MLP neurons of a small language model. Each row is named by its layer, matrix (down: output weights) and neuron, and shows model dimensions 128-255. Each number is 128 + 32 x the weight over its row's rms, rounded and kept within 0 to 255. Numbers have three digits each. A neuron's up and down rows have the sign that makes its largest values positive.
A block is one neuron, or neurons of one layer that tend to fire together. After each block is what it responds to, as a language model described it from the Wikipedia text at the highest values.

L5.down62:108160111113120128161133119145082246143159104138091081110121116195116158058099095152103140149214101134145146081106132095082109134162121078149111123187133136136136076142136113109151134129159130163201150119151103117051193157126161153127119151036105123120190108176088139115070058115139096103141150131119110092131204145140092119165137170142100144120117152119143149123111098125101168149144
L5.down410:125088145119163125096135190141081097104109117175101188070090052135104080121176149135151137095107082199143037084153112144111117149134123157134151179137106102111110073184143084133140098151137141118114065149157100146101080142189079165139117143119072100090116125157114130152159123160111133137132157152110123123153169139181146118136145146147053133113145166167148089131122140150147099087087
L5.down984:177139107118174167118081157168096131182174094107126151109093103116118068162141125171117167150155136102145104139189099174138103132154098141109142161102095104181141109143111148128167134073129169096173124168098127116111080080068115158088119121138126114128105111134082148076152139141228141092068139153147176168145080163139119074156054139159124068160124114133113086087135187132154146150108
L5.down999:127123170145227144122140112131206136139068145106141100155130144087137138123122139175177123170197166148169147128082157081097123115064132083103129070094133121162113090177128131178160151154112116082129122094176101070097137194094127086123136157081093132164139121120174132120106123086188140131105203146100116106184155078168174151158135152159158173158116074131183165108121150090182116174159
Description: Opening quotation marks that start a quoted phrase, title or nickname, plus word-initial pieces like hyphens in pre-season, Un-, La, a.

L2.down33:128184131124140095146121093139036166100137123109181087133130124179149123153125095157126100116205177095121096119096087109084168160122092153126113127088066090134129150080156104208126132123124119107121142204106079140090111086138076115094136127095157099142164172159124102123184133128082094129162127100107164170054137100155101151132071144148144096098166118116206136122159064175111149124156
L2.down87:070148120110094116174142125143124106107175148069110133133053077110162114115118120142150109088161184121144082136156196088120063138143125089123123113141074063147127149133133114136146173093134168125150067118124155128161150116191163102056080066081088118158122144136114082116068125185218070164122113142089186176110133143097085144152148099132145094097107156132158153142127142168100083217145
L2.down99:166162143077117161117126170103151140119119162074179117118180091144100162130114081068130097119157058107084118159206191133137118146112151158119088186131099165102142145155105090125116133153116140115149158134137099127168138094140149155066056101163059154126139118156110177134100078103110200229162100045161095137147109169086165105100109137172141076114133099168111142164147148133159163110102
L2.down198:079103100120168108205151150114119131161082131156115114151109160119103112119078093082193115113174101119137065127098130148172158099130165114163128151123106178125150145153130135147121135117131108150162070109150087139185140121093170080060135149067077113152143098076112142099067165056128132130154182130162145103171166120151092107190083115168120125078164169088177164094120098096089152137173
L2.down256:088075094133133171144157180178141099135098162136107137146125171143195114166162159165138127095076087124169055160081173132150115098157081166086133118101122091092136162140157130138096198170104174160114118166083106100179099103145138128127051121149101101193138095153128088141184149074082128144181139143118101190135152183080152133166118131171160144091081147185099106159153132181091106093064
L2.down257:119121095065150250132129137140135108151129171119118066150123096124145152157101131153143134181120132142086100116118103171118100163110139116125168059114118182127147146123127189149145155163117131154133130125127101166141098145102127155153111084176126087100131145161128175130129162070091077132138105091163179128179099154103126139071169135101162165130103081121141140096129158146105146152159
L2.down263:095122070110140185078147070127175124154084131094141151129132060111099089108111143156130106101120130125101159135096151111109085053113134118142130143083123135103134139122105188185169166099164118168082133144146086177155111135089122113098136091160165134141122242145132137150104150144162132138081118077129166155162097156143088136102124118128192113193165158107196173126149113138064182164148
L2.down350:119054204138102150115138191155108176150150152117167125144123148113115080140164163080091126142116085135144221133134088151101170168165133099137162098127110168104131082156111158080112178161185118138132133084134130111117123165125125141151075081058162158174141093118103127109139097151134215122120097055075130144102079085189156145101104133110165102152167106110116148127128076162154108112159
L2.down351:096107123125154103135072141100157097118118169135178099133107067156044163185107130169091121157110138106126122091055134072134120137154136147142120088138111159093168123149117147054185092145150128138130173136117165099116166187163096124166131167109181128153130130141102133135129163177200121171172116098141179137112128113110106196143104098130149121098047153103119164101157107138111194138108
L2.down494:077112154107101159148149107120112135225107104171181126132143128116098170147070167129133165116117144099180149138162083112143120137135139152085204130122128107183177110062126081068115155066148173101154144107110173098124096139151124074136103156060120186084125112140110123126163122099130106121148091109173085125146114124093131120124088177158135124175126122099180126104160104119182095143132
L2.down555:105116192172115154166121124144102104139113078156162151151177146069128120077095130152138167060121125098122083148171104168051106105150098125170148127143108185093179118110102094127126061141113176080133064151083131166130124147186123139060102142109099105047231113153077100146095119087160125196156097163128128126155123163139098120086098098162149125141146161112139122157147121094123118064055
L2.down672:092103178080129077149126112172145137127104175155137151142127102102102145154135106173163139140074084101149105175107126131092149146092156165122132137105144103143114145118116127130090169142129106122098101130167099120111088141099128137157118104192126125155076173146076080184106121095103085086128092171138140161184120102124200097116189176150135133135206126149140192188098136143123136119166
L2.down774:156136125144153142134111122113149146133194052138153087128098124127162120102143154131129139102086103155118176125185108132107149181107121090131133102126107124114169194146101175146105150097187060075146074129070150157143175126133201108106123128149130148127176186112060171123144134153138069149116153107145127145125073091083109103088178195109164134117100176155183131120122120075088104100096
L2.down847:186090105148144141186195138161144099113097128108107118114133122160142094150146119054094121174129130147131134160165136092148170154157055167123132095095189151150101117131110108125080203131076160115124119075130120175089105089142085122097148175095118136172101148079095141113155118114115150149143103210153122104150135075135129103118123141163137126119099163135113129170120116111124127164167
L2.down897:074148127146132154112201187118168102087173186142113065126117213176124169115136108169135131148140117125088130125130173128148182129112207117119172142180126119105102158097102150126133127109112093120101079138103125173150166101149119142117140121125135106041098117134093129090092099110132168094111114143141166136063122074126101164146058130128107108163108161129146112108093131093146184174148
L2.down950:068077141151085094160176074105139147137105148120168081123135116109179133175106136132179089064150161038104104119130128120145127169094123131084153078130115088138137142092133094122143165089141123132157124145111078177148155138154096096111138142076153144137149149127178141113100107137148107210124097090065147146152144111122136168173123082183083125154124108122160098149189128162099204151128
Description: Words that head or label tallies in tables, infoboxes and census text, such as Total, age in "65 years of age", Pld, standings.

L2.down134:176168135121144105133151133119151145112181130151125158150143126156121127173121093174118059117108117072188145174035113138140209185090088158102093126085133140123120112114146225111143098119118108144091148148138118128109122162104080165109119118090136182098164165121115121097122165143108171094147106176098150101113109132107152102127157166133137123112121121087167124094171153088071116175119
L2.down244:134102145202132103145140093147114147129112155132124082145104163195110115158104097025148063193152136113152118159097136183130146106183098194167174120121118180117178167065086127129091101108087135137083161157156093158128218160100152128102135118074099182124108111157137123130158184080088134140086111112164157138077150147122106058151129153123097053080111098063176183063144130075156122131107
L2.down272:086146083163090082147154146146101077152185141150142131128131237170172083097106125136188088092090130073130098127129146130115098120168126099119070123109050144111101165099078145128130135083128126210128092165110085175140121120163164109114133141087091060085144205190145126121083141105124185106142103105149129122089095123151143120156154190189103113096131165118139116143110166118146133133118
L2.down280:103069067104174082106153091098107180168072124136180188117130090119207161142129159127185123140156164112152103129150152115136123118118134113117161146123111089154184133077075080068110090192171083070135093132160125149152138124117167059131099136133090083126115109171097162137138100171119108175155098095212129164111135099103163125123121088144065111192113193077143135112125149136176132069080
L2.down407:142144180146172134136109066123153158199107130167174108164144176094153112189132094042116133089165136043149117134123142119142062139121097122164188122104135178170097141126140118134112122067180130164148099157152078160164141117165081144134160141139144150125137144115110122090101159144175163107123111090234111081158086122096166121122100143090060150099150129127050204169124113114135128103103
L2.down462:107176106092149122119206159120088192094159128151134162142182138138037149067067142160149097192163169159088087113120135135154141139124111177119097150067090140146123073152130142115134142135143130094160139217137160131101114146144131127154124127130094143167170196179170122084120129127085145084155148163123113113102085141113090125163115132132105133113157170146100124103106141138212206186089
L2.down537:116136064093100113098122125134189051144098114116093161170157139050113141191115124137103179175137135114132136112106095116126075120208155151153197129085088095150164129128169133073143067079146184151069115088111175129150126142157173136113103127086089133164115091131055096141112100130117156137143104090089096201150111103134102165105139136146144092146088143117149121151133143111088103091135
L2.down588:126109150126129137092127136072206183170135109126080177165137124135169139166167161092121091177194151113127139122111110195129101103148086087191118124164077115143117123098092079093134114070152094137125171157093154136087093100152105111096132130158115122067145131142106085109157157117089200146137090096123110145095111054107095142144152190135079100112165201116145137120141126119147152113115
L2.down640:169126100120093063156184125145067112155133110126068169122104141115174108173105132139068137104184136100121127107181170086163125141134114088113071147145148148081078140155108148141190101146146178143060095191141145120104128098135122168153104164142139122091135078121108172114173127156088142146071113064125168121116159090164138164160100163168142112123100134118127108161165115131107106152146
L2.down668:098107133105136090137153112157077133183117115142136093147153175111084149107133139164085139161183135052184112135147118108093104136166132145153127084092091078161069153134132118133146137167100116097077081136106183174111175091128127173118093082072173161132140067136095133166156132110082061083128169185119132185117112145119151101124171213036118113157139138092180120122155072067189107099156
L2.down739:179073088185129158061157044141052116175135112110160111122071140149183092205119118146099132177083115084138117152179121126107195083136127161123107102088101117172155115055164090143142075135181096130061124135135091126135155170139163139091133135084086106111115168148103131177183122104171150085152104133151107097143148106120152099154155145159181159127137099086130119072136087129158121142101
L2.down744:171140060095136142125125065141166125113192097107151190168108154081125170117132168114126108133152200105163137065167120108177128141174187062151154172094131142133069135150137117119086111135125166120066112050172152159099124158156085129231109127120078077081150115125157162136072150087073115114136118095135113142103072089147143103148125169138083102146084168087134074092125108119134099152149
L2.down754:140120121178117142119130107180152097126169148180146129171100134166133103178151123138087089126144143104160139136227093133098219114127141075130131061162123110180144208078167080117147162145113099146133123168178134083111127095154118135139103161104059165106091168114121185155132100160152158097113047148098089113075070118099166122143142124110192095125135121126115161129155086093084169105132
L2.down775:135104111116148097102134102098118116177116100113114147123127181129127087129160109118078108126155102073140160076132156097141151164184112139131046106125134174158130179089111155159171116149112155105211099159187125132149170111128103149125145132125170171089134114164158112082154101121112186087083084112142140171097082147086115110111142170118104078113128158107147105128156112062108103148106
L2.down797:186092131128092127118155116118120086130175097161098115092105169150130152168112096120144142125121148167074110084090172147113117133109126141139063114076141162146137131086065111120135105111101108148120150129129106110145103138114150121157143158130112146133086109119127136134094142159145085072110162120177179105134124138126155149137144125116038054152158180116131140197144169126183117072118
L2.down898:101110176118118114076145106126105096151142191163161110085121177150134174143138103207140143113075111101115092095102209068163071105169164110101086123080153170114164151115114167106150154119105156095188150111110113104128150160139167130111163121129168129142109104107115090148096095117108137104120105116174139134086097058143164147064171157169140095144121080127111163110160156108107138131063
Description: Tokens that close a short field value in tables, infoboxes or lists, mostly country names, years and line breaks: Country: India, (1964), | Estonia.

L2.down7:146166160109138076126125116149164084120153107133200144142091117156123092154154174135111173089085143089107107159130115131112161135117185149168144067040108103105123156110100160110130123132146125112135111147138101141229099098141127124125110163126155130131112148103140125183123074115206175140158089116136122158124066131165167095119143076152149136156082177120180086179151086098135069164085
L2.down113:070127062150114126127104127102142154047134151126125113083125096123101118145130167113162102051133111152170176172125154154165124105080082136107161132124110124130157133165183156215122109159112125121108094104136063142110189121117104090109078170161113156171128086147117118112115105061161150069158104129129144153185182141122112132144151152135124116123124166111134115131072167167091094117123
L2.down338:141064116112153090132157139147160131150115156114172060103098151088137094131152132065108123159110168148097131133092101083114148137131167153133131103110184100168143122169155077159131095158140057122110164165131126119163086186124134133097101181105113123142130093114090132113147158154232154099168106142135149129099161172159170107198130076100082119109146111105147098126124095187087147143165
L2.down419:174179123099148187124146108172160113125129121149112120115115121101155092136125193145145206094111141082126155168163168160104164134120103143140130115155127097079150125128134105176070107108128105105074155148120091149123125119104130199119091098143087175091161105146085091150168117149080113101123132125181173125138081119144204182147203136138103042133143128117114118141084091133097112090136
L2.down504:105142120139173123137130107157119219117171098142121086176104110144140128151163087167125124076193169086163145124176163072102092086133112062192202122112153150065130106153097146173080136107063152139147165162174129133177088110094129167150139128118140106133121096096132136112150150070128145139064124124141126129116109113159099155079156207145125093202098191125144107127099133106146065083160
L2.down533:097117108159117138156129107166123125125144131169075051180130158178154147103131046141105151052145127077126091122133124100096066166143120152126097122127137181159159107168123130111150166146086105108130135120162137106145175103134158132100135160110111180143055095068145148139129103148162114107101099099103127137095111157142133090132131125206153119101111162154154109091167098134148192147121
L2.down590:154180098089182102159152091152150134067102110177099106127095166188084150116185084148125157116181127149195126160108168137129120150110089093110157141101110134152129097123061137185081073103115145113166058137091098131088081113184107102192114152111129035115129064161083129106114152123162199126139146153080111132105096083170177125112109159110102124108105112151130087147118149128151155106088
L2.down609:174123168157160071111126075077142185163116141151163158155159101132133077139097128094121098097199142101158115133133123081154130172094128164145153142129150118100144065159107150150075120153121088077129117178130122149056171141116137128182134142115212140102228129122114158130123056117119107083106138161084157164094092116129086134114100177071122124138209137128088097158143119128106126118116
L2.down625:173164092122098167105188101135183064097127062108132091163143155127166073094089145124163101135112126128091128102144161102165121131188131113125100171160092107127139079099069148113140143088179156131168113187122154086159178147129099142147146117141137131112076083131142147114161159092150130160155187152211169136110166117117128124186152102178148164103047120126147188155084128080165096121150
L2.down670:179145161113084093137103144068111146097081121117117168211131142188096137086087122154157114152102152090116162109115116133116103124124102062142135151101161111135097172133114187123104154208157091104102134129127094107104023114168113130077133117174126187123129144111196090140090111135133110164098107187121178130177158085206147117123142178118087076137092128103157103173168153127108107140153
L2.down693:145143180143138135149156109195138125140105094156157072098100101146117128113108152087097139101126111167135139160089194151134113170109139167106146158133140157211146168103180169105070128125124151162170085137143110082084104104112076056174156109143101140170120087178115147091097142168220101146165136164108138158115057131135192115172177118134096100076128127086139142145063099118164133143144
L2.down724:157186080177084132136147128108147121156187159079111048167127140113141098142069140143139142103105101100110129128102105165157153122145124100131075168107111207174106098109076128099170153091118118166146082159149144168102120091113142105171173115135108097154093157167199147082144157131148192156096153166102174169046110130135079104135108117203097178127124101108185078172156174118131096097134
L2.down738:097127128125127054177149092138094090162165170121118171109111167145142147129121136090102135107140110155099119137117114074198108129098114138105115097143142110116172120109204113180107113128143097117086132106126125099094110076128129164113125086157139107105130056182171127148134179083118095093123141159139090156107137120147130138132106129151150129142081115130183063175111137197169145145144
L2.down760:096096116142071113145127164154119178068148103133178094122141121138152046127117131086183110158085145181128085130200129131120146092168142092131146137137145126128137096122119161092092130090074058119137079112080120095214099199189136154182087075121155130114203135164069153089098147125126124156127109175112183152114090150166123095151103087122130071136149105105157161172122120093073165097130
L2.down887:175175136158180140117148095201153141094102095146171111078083074104106116098102122143104106004156105139192136181113147126101158163112070134108168121095079121165103133144135141144086124166114165175137110134127097150097130090140087107193173143125086163153093075138078120112069142119156140123113193163105108147142063112139141113099119178191118109109063146127141116132050140124152158140151
L2.down1006:135094045117110156112153151097185149110124148109046097169108157155143104118158099139158122097131137116135110108162095118052123090153145073120155146156134100118134109143161158104153117135149176177144100109108118128069141189092172192124106150195127145124162088130171142136083192102103095092146121128138164138086118087093112105109161149137124108066134130103143094089138106167125137179085
Description: Prefix pieces that begin a longer word, such as un in unplayable or unison, pre, non, anti, mid, en; also $ opening math or prices.

L2.down107:139074133121117146169101095129092072135109041108098094167096092126110133160149132152117135186098153158158107182045149090098096146174099096158135201147153091162141149145105090126147123169098140097126153121154129110089049139110103155146137205152079127095180149131088113151133130123171120115060171136175091091136079144072128150112114117133090176219118147084151180152166146140106124131108
L2.down131:109105112091177154113221120102128119105101135118133091140135156129129102172116088130083139035167159111172118140151170103062113115183099100115177147122124157100087092122123132137095128148184127135149197114093114086160123134150129148114113118078126142155146091140150070117142130112194108199147100113111140158077127091148147119142152101191084165091086128117123149131080149130100191157146
L2.down180:145122132126099148126157120109082169140145122137131114114153160068066148125147149093106180118111130139089097132134131136112095149150137186040124045158122109146150127112133106165055167160157102113101091129106191085080122124124103163066146165108120166155142100094113195101083088136077128160089170154131145104157141068132127111091152154094199119146110162103101141182113184111152141175135
L2.down242:118135150114147107152153132156072137231089156115120179105142120118179157104130115168127172111130062132111135132110119158084085133110077090097171058124056122078086202141132078172125162143145170164108183135100128085150106078148145156134056119100099114195143127105109112133122112085175137147126117110130176120084093116124105147125124080118173138072079130161129144151136153153172169127182
L2.down313:075133119118115217135143112149118101145113109124119114064142060083169104118104125121145153237112094163148088162099105132130110073099170098098147136099113141170144162171185169171079145190156078095157069181049101206173075107138155067122140120136111133154086141122146082181108147084114092089150148157091100144111143104083127136079161133103114135173123123193123097119114098121166135137145
L2.down324:091135139059093111149211204099203139127129143093082146123107221114088179180134120094116123145116125128153166091135151210149143122142133160075100094117145107169093133123142039158129141105141135088087080109157112117043149159121123126134067162094131120146171125117148096134126173166099137181112142126121141140149161151174118150148124108176082078149090118198143062139125121171161145124123
L2.down347:081103105111173145115130107196144183149125118156137129118120115167190087100121133166125090136065139147143152169096132176149126109112156136098132106052122168162106188152129112104110098097181096103139110179113138116163110160168184118114108129152118134105142103143099113081068173099131137070164159165113055147121147128095140166075148085133068159154136120148139177166107095111158142115098
L2.down677:079153147149156159113188108072079059049168096083130182104097078129123143085164123129144124082125149089109134184137184142102100157171151093137104087059161111127143144126089106119191124148128095106105136110118125119087072098194112109117119106173083123156176091183165170130143119135164185110109126141114138118142158090176117100157117081129117107118152095118078134180157116151130183080142
L2.down720:171088148105099180119156135147123108172167124146181090113125079145132130078158121095097131080155173076163117113152097140107114125140126134122074139105152088107148078149157105147061111103111152120107186134126090146104147099092119056115109105127139071182103165084129162088124125088150159116114214094132130079080144120173128146179101081105101140112118118124129161085114132135222125153090
L2.down747:144137114134126110153120134138154054125136090107105207135088075084161096123145126161129095168139070087115112132129159153184113139121146141081098179124103157177137075157126131144138146109120172170094176123120153180096112102163158154116097143079112125068077109130130114000176082109173149155133160121113100159103095118099121125094082098127207142070128139162168197171131139184150150120133
L2.down766:101141110174117146128097152152142103108163091104108159078066130105140078154135090167098106090106059143125148105130131100105148129159081167155103189127131100159135086153131067102075122092187117144118100157143117154144060104105119149115158144164176111127173195103097116166105131144122164113100149113078133153154093094194153127170091150072165173145074124124144173176084161098165084090125
L2.down802:112138176181177079081133166115178056141086142147122154040065097153149151152157131129171149099151135162122157055111137082126068143147095149136062160113121082109131151107084132111222089154150153086126113125106198116156173128121115109121073146149133095120109117117147146108115094095117123120118092180116163159088132125168129143127110125124138116107164138188129119176130130147171127132137
L2.down851:105200191118120117125147160094146118158142084125115127165094138116105137122153186175154144124086122104172120113109183111110151116101116131126135160113127120167139156127120120099159142126138119137160119097111138117163052155134074123148072146081120048105151140091141112108111144075171089108097071179122115099160087156081075149162130144155109168074163182140113137155144182069079159146169
L2.down976:097174145149136148132177122144079151099124131120093135115119114129114101101069194092150173143103160201140119108153127104150099095110122097104128125160119152129069168135114118122146162157152122134163163107052133158085093151107095128179134124138141090147115080127126135210174129130164105127086095185154125126078185136110131166122141155117123164130116114135152100226105094118158145160109
L2.down991:204122166120121153141130117090165158146127115149151167125150149164065089120144149082152133051186150137120129213145163120214115147144163170066104115144089199098144144187127092116109115094166105186209117105106103139051092151133110144109079117137104144089081138045111122058117131134154167119104112099120122112119146165114122141126173101079080145137132124104069142176182101156140172169119
L2.down1005:186154122089183176141160122087172157121095134120062175116076133185111121128138133125169120110102097097122115201124129090133090202136125117115140083088081147127107160115094170149066142185206130128098164139144120194172121104122160176127160172107163113096133067117127083135110106082165139138105112138123113074092137144147132174207114099144098152138090094145134122106109061117150147161124
Description: Strongest on the word Plot in ==Plot== headings of film and episode articles; weaker on abstract nouns like problem, period, dilemma.

L3.down36:158158178117115101088114131103096124104116131148118121090103119144073186101085153154150070106108152174107111182144159094188109157112088148100131173065116085150118131199095122092151131160121134168201119140132152198152099093135121156127109149123105143085095102161190135153106093056106152158112103150126114153124111142161155176093149140198115240129183129141112093093097129148198093139122
Description: Abstract nouns ending a noun phrase, often after a possessive (his views, its stance, their independence), plus the particle out in verb phrases (dropped out).

L3.down861:141145145140125126117129136113158138131152125112091174179116159172122134160102156071148153154124162115086182107158184192103089106102106132086129144099104133158129172156135181080160127125108000123129159126073137170104144110169147111125144121133080156060091184175112128071072124119146135147107099141040135145134059143114163135144072143177118133163162175085160131132112089172112138146122
Description: Closing parentheses, especially year tags after titles such as (1995) or (2006), plus semicolons and clause openers like where or before that end a listed item.

L3.down761:148086186107129107138166132132104150163082134192131152072118164135107160078148143139129036151113147101117131102139125164089145118119130139134108116130127096136091124120111126105111058123138070152058124059066165185169069117146137134091123148092087174192178132077161139106178145118094082125146122131149125083088121127163152097136104178132120113115129115138202104104139139058141075114092
Description: Relative pronouns such as which and who after a comma or preposition ("of which", "with which"), and sentence-initial This or It referring back; also parenthetical years like "(born 1990)" and "(2020)".

L5.down351:132144182126131129122143118115111161157174097126097083121144168139109158089099070097110135185107141121177175102096139111151139121097176189100108139173096168120150153137079219105135146152127093094136089100184168079112146114059126098141130119161062128126125109084077158116151128079090142168097161116147209094101125089086120123075129082159184181128142111106204125155128080113114165140136
L5.down441:099080096138163148114077117113116093179162114092090119141088152093130200124107168103131114069125171108115125109155170140082099150128157110150107130152117168148081156100093129178116152136143130130060167097108161065155112167122161130119134125104130099156177213131143139104167138111111127129101158120122100194124123117134152128151183134160092133146147152115139174188125052175112083099079
L5.down458:095112119055148169113175098119149201127137211160100104088158126064097164130105140153127175125144118125078156068145129131093136113101119115082125122115128129100126141164081119178147126133114171096133100155092132148151117124162107129121094089115185118127066139087128138145084140169062143167096144121143085126088125111107159109101180129137147114131128182123097166075132121130152170186198
L5.down713:154192097112039082119132094093166143143142106087111136135123124125103151179105170087066069100087158118157118109148167084086128090136099131147107156146151108154139133073101117151175112168129147101141121152187197183126134153079160135144154168145128084088145123134087097140123133183162154153147180131175059170143133100130117120076075140153087074184190172157094149139129107169128157125121
Description: Tokens just before a number or value in templated Wikipedia text: census "there were" and "has a total area", table separator rows, and closing pipes of stat rows.

L3.down364:157122150153136141134158112141074121142202076188154075139151123128124071144101084152159105096103141142140087181155131144108105141102154146122151105104115219185136100151120123122132122144119104154106140170128166147148084138136127176193160153121196149093171061098103161131169093115161245209103144124123234150103050149099152102142109148194109105122160136087146122098097113133100116141133
Description: First pieces of longer words split into subwords, often after "the" or "a", such as imp(etus), anti(-tank), rep(elled), un(playable); sometimes whole modifiers like newly or Presbyterian.

L5.down68:140176151133159054115114117107123082147128100133108192166130105191082108126107101102094104094100097157135108139185132113152129140196118178155159073129069081231120138136117143141076137111099146126152112076153117146141058119093138148095108133096153134149087098092145101129105113023180152155095068132142140086107117128116139173181167192166124136096187168140214150080108123072111146170080
L5.down216:088115113113171126206114098132106108072141153142105208152067110117154162148123152108129070132103171131121164125106084105112151162132069151137145112124130089130134156138112131147080123109102199144132072113104140153154096108101141180148181140108102154170185148108147098111121077164144123121143118103114100175115154109083095189111133173107122092133074110132173138155166177169116156158186
L5.down657:153084172125177126136165116095119142119124093102098179161064090122129127125162184113150102177109108163106116097146158101134105098085097087072158119118120148124142128122152117195137171164131146157089110119169111208138157106148153178174164111146075120160117156146139101195132102076139082091119141092090100121179102110130150161160126155145100186149113120129099127141194139146127124160099
L5.down945:165120092112114153113112131116104059112115109178132194124123091185155081118150167066157135139075118177147175152150120117097158149122162120125142170122137095184101146146129074138127128091076199167146080111169121123177115040136177184123129143084143123133102077130137135078126100041144129097121045147076094166108133137180153113109073145166069183186110133132207134087147172158136154156112
Description: Nouns or modifiers immediately after a possessive determiner (his, their, its, her), e.g. his will, their debut single, its founder; also the same name.

L5.down674:162048117140139095191144094106118056203113144097108171158138135096161153152117126085148104135137126099067138135089103078114122133172120161085075112110120147098191105159130125129125089153149149133163123114095114152141170124192123126134167106099152071137139212095156129103145206106151132110152077123091164112140083099119144134170109104160105109105124131111131095126091131143107154089117
L5.down700:111167116080182213147140119152100148157127123146151095132153067219105106172064135157107164135110122154153121146133136130114083118117133141144168090137133119190137146135167151041118130031133114128135137109101135140183156082149137136075148120113163092106143135100094137161109173109065165149096142097100127141131095171142101139145111097127092128126110133167155073141153102137117139194100
L5.down706:108076113157109130147176117150129110179138092139084125121172123098085114165150110058165120191118114131104087109144127108178098123108059098131156103140157101117159106173125111111133085139166133118125165159123121105092186077113173131160121133149147068155119114105126107130159160099175142118148167183173174103201053131114118069054155105137142076122126090111148162131213104144147211140146
L5.down905:114179171136113109116148128136078147065157109185112092103160105183122084118118106116179182154092050078136102151126134130126127164158061156136184134118114116068101092096172086079122113089109125133141187131119098104135150112096086128080127142185127197082161085115117092162161141134106123122152115149172139105142117136127110098076159091160155154162107156126164145122129134113154157125108
Description: Punctuation ending or opening an entry in infoboxes, tables and semicolon lists, such as ; or ); after release dates, and leading | or = lines.